config.toml
num_hidden_layers = 13
hidden_size = 320
num_attention_heads = 5
num_key_value_heads = 5
head_dim = 64
intermediate_size = 1280
vocab_size = 8192
hidden_act = "squared_relu"
norm = "rmsnorm"
norm_place = "pre"
norm_eps = 1e-06
positions = "rope"
rope_theta = 10000.0
rope_fraction = 1.0
qk_norm = false
attn_scale = 0.125
bias = "none"
tie_word_embeddings = true
parallel_block = false
init = "uniform"
init_std_qkv = 0.0367
init_std_o = 0.0456
init_std_up = 0.0526
init_std_down = 0.0526
optimizer = "muon_variant"
learning_rate = 0.00895
beta1 = 0.95
weight_decay = 0.0
lr_head = 0.0106
max_grad_norm = 1.0
warmup_steps = 200
schedule = "wsd"
decay_fraction = 1.0
decay_shape = "linear"
final_lr_fraction = 0.0
batch_tokens = 131072
max_seq_len = 512
doc_mask = true
train_tokens = 780400000
max_steps = 5954
dataset = "wikipedia_en"
MLP neurons of a small language model. Each row is named by its layer, matrix (down: output weights) and neuron, and shows model dimensions 176-303. Each number is 500 + 25 x the weight over its row's rms, rounded and kept within 0 to 999. Numbers have three digits each.
After each neuron's rows is what it responds to, as a language model described it from the Wikipedia text at the highest values.

L4.down153:486513457519459537543463465451491480502499503466480450517483488530456475483524438509523520505497479505548531514475510491479472480477539534520505450500498447518487481468519525515502475482528480498535467494509512498550512481474506530463535512504550550495486484508517515471449490493490511559564523518527502514530522484487533499472495452525517492484479503486488504489501531522461499504481
Word-final subword pieces. The last piece of a word split into several tokens, such as ant in consultant, ly in reportedly, aught in stepdaughter, ong in song.

L10.down100:544502513528473463484527511509493534521508496499532501492455543539526523518490534520457507518499478494537550502489492492465470507515546499470501490444526459535505488526481498499516506533450488445507497566487504432536507518493510486496470477503542475471522534526495490514492490471501518498473530530490545485476516508560469497435507543512495510511491516483468515484481476509514481487485
Token "in"/"In". The token in or In, mostly the preposition before dates and years (in 2009, In June), also word-initial in- pieces like Indonesia, infiltration, Initially.

L10.down893:499438479506500507474544464505497471517498478513479526476477513457491482479495560455471509492458521483472514539533531466507512477440493502473479497507511491492494480509508550479481522535510488526539520498496495482479441524547481478494551458523501521498457465510512481537481528516463487460536508480444514469460503513532486479498492500494523503496511502507473481516490513501503526534471
Heading closing markers. Closing markup ending a wiki-style heading or table header line, such as the = after an article title, == after Career, or a |---| separator row.

L10.down110:552517488482466505528492509498484470494537496515450492501540487526556479553506485548504482532498488532445523511494462545553534507477486513523476480554537538497528508481464486570539522475492466528509499523481501490504534491490498504475464487497503486506516545518495531526513466498517520509480462500496506542495523531449500479532503481490462499461486496512498488484483511517481543483504
Year-start digits. Leading digits of four-digit years (the 1 or the 9 in 1945, 1589), especially in birth–death ranges and dates, plus colons after infobox fields like Language.

L3.down163:466526488497506493474503502509486501517492505460483481497520490516500496513491521517484471492507473453510499512513512523510496510488497533516508532492521494503490507498552521491431462502522491509527530485483504516502506519520514485482511487491473496486505419520506453533497446494464497504506520542532498528544478480466529527468477506490505486507454498526523507484508483479499530488449
Sports teams and music genres. Words in sports and music writing, chiefly the just before a team or league name (signed with the Giants) and genre words (hip-hop, rock, metal), plus record, time, table pipes.

L4.down683:505494504493500462470508478503479479503510515481462508541542483489537523485497509475483495492506472525499545496522506524505465481505515525513437494503512470502538510486493534540518496508520489476495486485493506511527526469474462482488537514537529451525517488502536453469543475477500520532500544473501474447511491490500505504510517441524486490500497504522476528505510473522499472481506
Sentence-opening subject words. Early tokens of a sentence or noun phrase that build its subject before the verb, such as "Another", "these", "and" joining two names, "of" after "series".

L3.down966:503523512529478478515508553509463544520477484463532473527519500509515498485495507511482510503519494451466494515447456480496504504515494538507507501514514501462510511490471515511511460502500491463522470497538495508486508539475450555488488518521477523485538510479511484481515559452515498525468522514453506468483466472466487487502492514489543465481524465478487503537500486528449580489498
Year-final digits. The last digit of four-digit years in dated prose, e.g. 185-9, 200-3, 199-2, plus a few word-final pieces like cases, more.

L10.down1184:500517484476473494504494449510525560478512470469494513521521474499472463480521517494519511525481472472499511492515491485489481488500487530483486522534511515486484467498469541516523482464479516546513518511475497542528486511508487484548481493493522512500486497516516509528487517501453500508470507521505481534499482468527459468524504474517490509468501485517493495542550492513533539479454
Chinese romanized name syllables. Pinyin syllables and word pieces inside Chinese personal and place names, often in tables or lists, such as Zhang, -an in Yuan, -ong in Zedong, Yan in Zhou Yanxin.

L3.down478:474482499509516553538511533515483447542502513508475480507558494516477545501482494511540531500525503471499516484543469506510524523514486494464462527531477521485462479503526469500514480504476484524505503504436450539513519477523527511447548494521470508477523505482513485521493494513489480490512520520492532497556496503502528461479504512485485506538478468462520459468483443479435491520530
Existential were; mid-word fragments. Mainly were or are after there, as in census counts like "there were 866 people"; also mid-word pieces such as ot in Patriot and po in Hapoel.

L4.down1253:552511512482491476517458551495520494499463513500462484520548515513502509493516505492524522548516518500511517509549539536564473509445495532497518486501480542541517451486529474508520480494518492511525490477491506480561493487478516451478472520521500471512479518518480480479537489510501459486495468480478466505550503495500480507539522472477513513449524482543478512519497474512501490482470
Clause-start junctions. Tokens just before a new description or clause begins: line breaks after episode-table rows or Plot headings, "as" in cast lists, commas after introductory phrases, and "where".

L3.down960:493478460473529485506499499487496492435473553503513489484472532455453514496536469503522533557481542466502504494442549492521489429497524511474482526503514489503479491480507514493504488503495463513499479530489532487499516495477523514468490496530513526508496487482472532525469439526522509505519487477498454510466480521536550451503537485546493502486549513481469522481507485510483510491497
Mid-word name fragments. Word-piece tokens inside a word, especially a surname beginning with W, such as the o in Wojciechowski, er in Werner, ul in Wullaert.

L10.down453:524505490545487504489498525508482515502507497522477494508545488482496529487470539517469557508467449507487522485466504503482471513496507496514532485502465531534504498487503493468490528473501455513476459504523543500511502508499460499512510513477498496498490518553490457497522546501501534463479493511495536525475505492480514568560536523452463506475531530461528485515524464593532546517544
Clause-ending comma. Commas (sometimes dashes or closing parentheses) that close a full phrase or list, before an elaboration such as including, followed by, respectively.

L4.down412:509479504502503511528560477511494536481486549475514488511502469520440511474513507571508489552540481547500496497514514483472473485507491482501502491500523467544520519483498487472494448494454464488505551459507533494467507513450579549467531524479486498501464492481481523535484439486548508516536477514485504488484519469507475503481521518517496512520535463455484467482537486534517536434489
Structured-field and year digits. Fires on the second digit of four-digit years after 1 (1992, 1953), colons after infobox field names, and table pipes or spaces.

L4.down840:504524473472519494469453473506518512533516474462540520515491508524516470507511512488494546547509499473475520507530554513497494459495486505481527500487468508499509478486505497555481485529495531477469518463550498526508515512506510535499496550504535482473495481488511504518503478523496472448520546506487479518500490498512520530523466523484527488510503501527506508507531524541496461508513
Sentence-opening connective phrases. Last token of an introductory phrase at sentence or paragraph start, such as Due to, despite, According, In 2024, During, In addition to; sometimes word-end pieces like "ing".

L10.down1234:517539504449499536496500504495489521478483509500497495463531486467486505493522497501481514548469484526524542449521484513473492494504539475494497505520501494504492471461511491476509559525445471537529475467494516499472486513509520477510511534496490508514492532470502487492482486545507451463458555547492497468500476520485472502493504466512526474542479532525527562476497460540456506547487
Pre-noun modifiers. Tokens that begin or end a modifier before an upcoming noun: possessive 's, his, its, their, adjective endings (hierarchical, terrific, innovative), Early in "Early life" headings, and "and" joining nouns.

L3.down933:510486465486530451515490519472502500517524520470536497450488514487539510496519456503469467486531533518515494504509480487502526476509498576474541458479462469480508509523468503498507449501503526499481528500543498502452462473503498457471509500479496484511490496490483519501495578526524535482529511521500469473547481486518486528538480504501559490524510539472483496467460485477484498550494
Mid-word continuation pieces. Second piece of a word split after its opening capital or year digits, e.g. M+at in Matches, K+ar in Karel, 20+1 in 2012.

L10.down596:487501499522503474491507507513495451465507533486479515500481490513513547548531450489485515492467499501476477489500528515489489503499527496473474515535510508471498478508509525488480518511491549475501497495521533530497454477528566524488501503511508484492504499464472441503540512521533491501499481503485543516522482529486474473515567536471518517463506511465515448487474502495490517520538
Word-initial prefix pieces. Opening fragments of split words, mostly Latinate prefixes like en-, in-, de- (enlist, invite, decorated), plus standalone " in" and compound hyphens.

L3.down300:434495499498516532476458499499489476474544493527511517470491555490476518501533534518510505513500534493559522536490489493462523475471522464466474562443491474505488482480525523530512544506497514451531468482499470513477534474525460474521493476513497513490480461536492487519444493518508442491484481545522496530486492514513535489547501515501469481483515486530567496510523506551507490453519
Word continuations, table row ends. Fires on the second piece of a word split after its first letter (E-arnhardt, E-scudero, a-mbushed) and on line breaks ending wiki table rows.

L4.down1203:509479519470505503510496477496485488465506491513518525513482488482481490482530478524456513501496496499539463520480507514503536475508491502445501522498521487533489504552511491515488522483582488461481507495505500536451511539519526469518500508517506495493520518479493500510506504499525494476504483453464532496494493523482515525477518510429544502472518522524472506529521486494464555444489
Table cell separators. Pipe separators closing a mid-row table cell in Wikipedia tables, often after a place, title, or statistic, as in Windsor |, Neves Junior |, .396 |.

L3.down16:482527541472508508512465506532529463476480528460547492513480468485515468493474509496485503500499508519516468437520560494489515506496497507518483479461510497491488516522505536504501475465478482498483515504504517477531498461579527542527492494516487517507459554502505527482439548500474479495527510490514504466493472501460495488494499520480527493487502501462492486494533509574524481475490
Word-final suffix pieces. Final suffix pieces that complete a word split into pieces, especially adjective endings, e.g. constitution-al, Victoria-n, endur-ing, fall-en, Embass-y.

L4.down346:501491485491482523523494467493525487506500521488467480518513458498492475458495473492522508463535518464538521520558536481502475488503501538510464521479546505486493493509486529519472511507508487468550509465483551486496481504505529500504507492450475488495557498463515517528478489499469503507518546511491496515509532503520536541511475512474471496527486510477508453506523506464493547484457
Sports transactions and tables. Tokens in sports articles about player moves (traded, signing, contract, ended his run with the) and leading pipes of stats-table rows.

L10.down357:489499461474532503506450504556487469536498521525503450519524509516510500489520443527480494508438518513484516494517493518531517485499479495459496496480485486483462536510515501475489526491485477472500487493499501507521499498499489520483506511499480509513499476536494528482513494498457486470517488499491547465480467517520490448510501515486465519488527470526528513524498496580529513484498
Naming and glossing cues. Words that introduce a following name, title or translation, such as meaning, known as, called, named, regarded; also first tokens of quoted titles.

L3.down538:532510495493500480458481501497438527478500495533518487466489517476474479509470502470520468485526480500500488489491470505463491451545447500470487491493524461522503459489468493501503500494538469465490503534483482471552522501499486493491535448536483510477544496493514440515513533485442552472528518489527485512478540482483505519491460488500495524461524512454454511522511487482477536504502
Table row and paragraph ends. Closing pipe at the end of wiki table rows, such as stats or score rows, plus trailing separator dashes and newlines after final sentences of paragraphs.

L3.down909:498505489487501531517507515502485487518490477502483514500499507513492499504505474478473498532537447520516486493468510513529516528549548509470511462478506503522479452445471532499577507459497516447468486518500521573499525474541467463492502476473527473516565508522541457494497477489525469483503493480508492532537532543521538508486539494491468490481494511518462493476511543533443501473451
End of titles and names. Delimiter or final word piece right after a multi-word title or name, mostly table pipes (Family Ties |, Canadiens |), also colons and endings like Son-ata, Radio-logy.

L4.down424:488510491478490511519521542490446510520455495502493552541472499486502538532544520485470518505492506493534517509496497493496516506465499452522496503489519501473467490502524482517549534528538503466494503525518515510514484471449545509476487511484518498507484504496518496507497481498475541493503503506482493472533517475492453546521542511455492494502489502537463528559480519539487449523550
Final year digit. The last digit of four-digit years, especially birth years like (born 1958) or (born 1992), plus other dated events such as Built: 1938.

L10.down701:476475500489452472506497521531536513505475487483509473537467505493510470545546535478513487470488516450541498498480502499468487516537509500559453476533508496462487495522543451487504500528550542515494461509497496508513496536444523502489484486537497513506508509515460534541482497457488510519524510474529543481515491490543519509531558492524533510471512489550493505499471551478520508456499
Mid-name "-e" syllables. Word-piece syllables ending in e, such as ge, me, de, Te, found inside or at the start of split proper names, mostly Indian or other non-English ones: Man-ge-shkar, Ya-me-thin, Dun-de-e, Te-zpur.

L4.down1044:500533496473483433498429530466522504460517501471496511509487529467508475487495555507512509485522496490518475494486485512504486494514505466523502462522458490533505567496486523524526514492538488474474519489528525486510512523467471477517496458494440550499516511475527511540514481498503453505465510454486534519493486490481512511459516512502495502459502555497524539509471521543527501466505
Word fragments and table pipes. Fires on two things: mid-word pieces right after a short start, such as Unp-lu-gged, pa-tch, B-lu-e, and cell-divider pipes or === heading marks in tables and lists.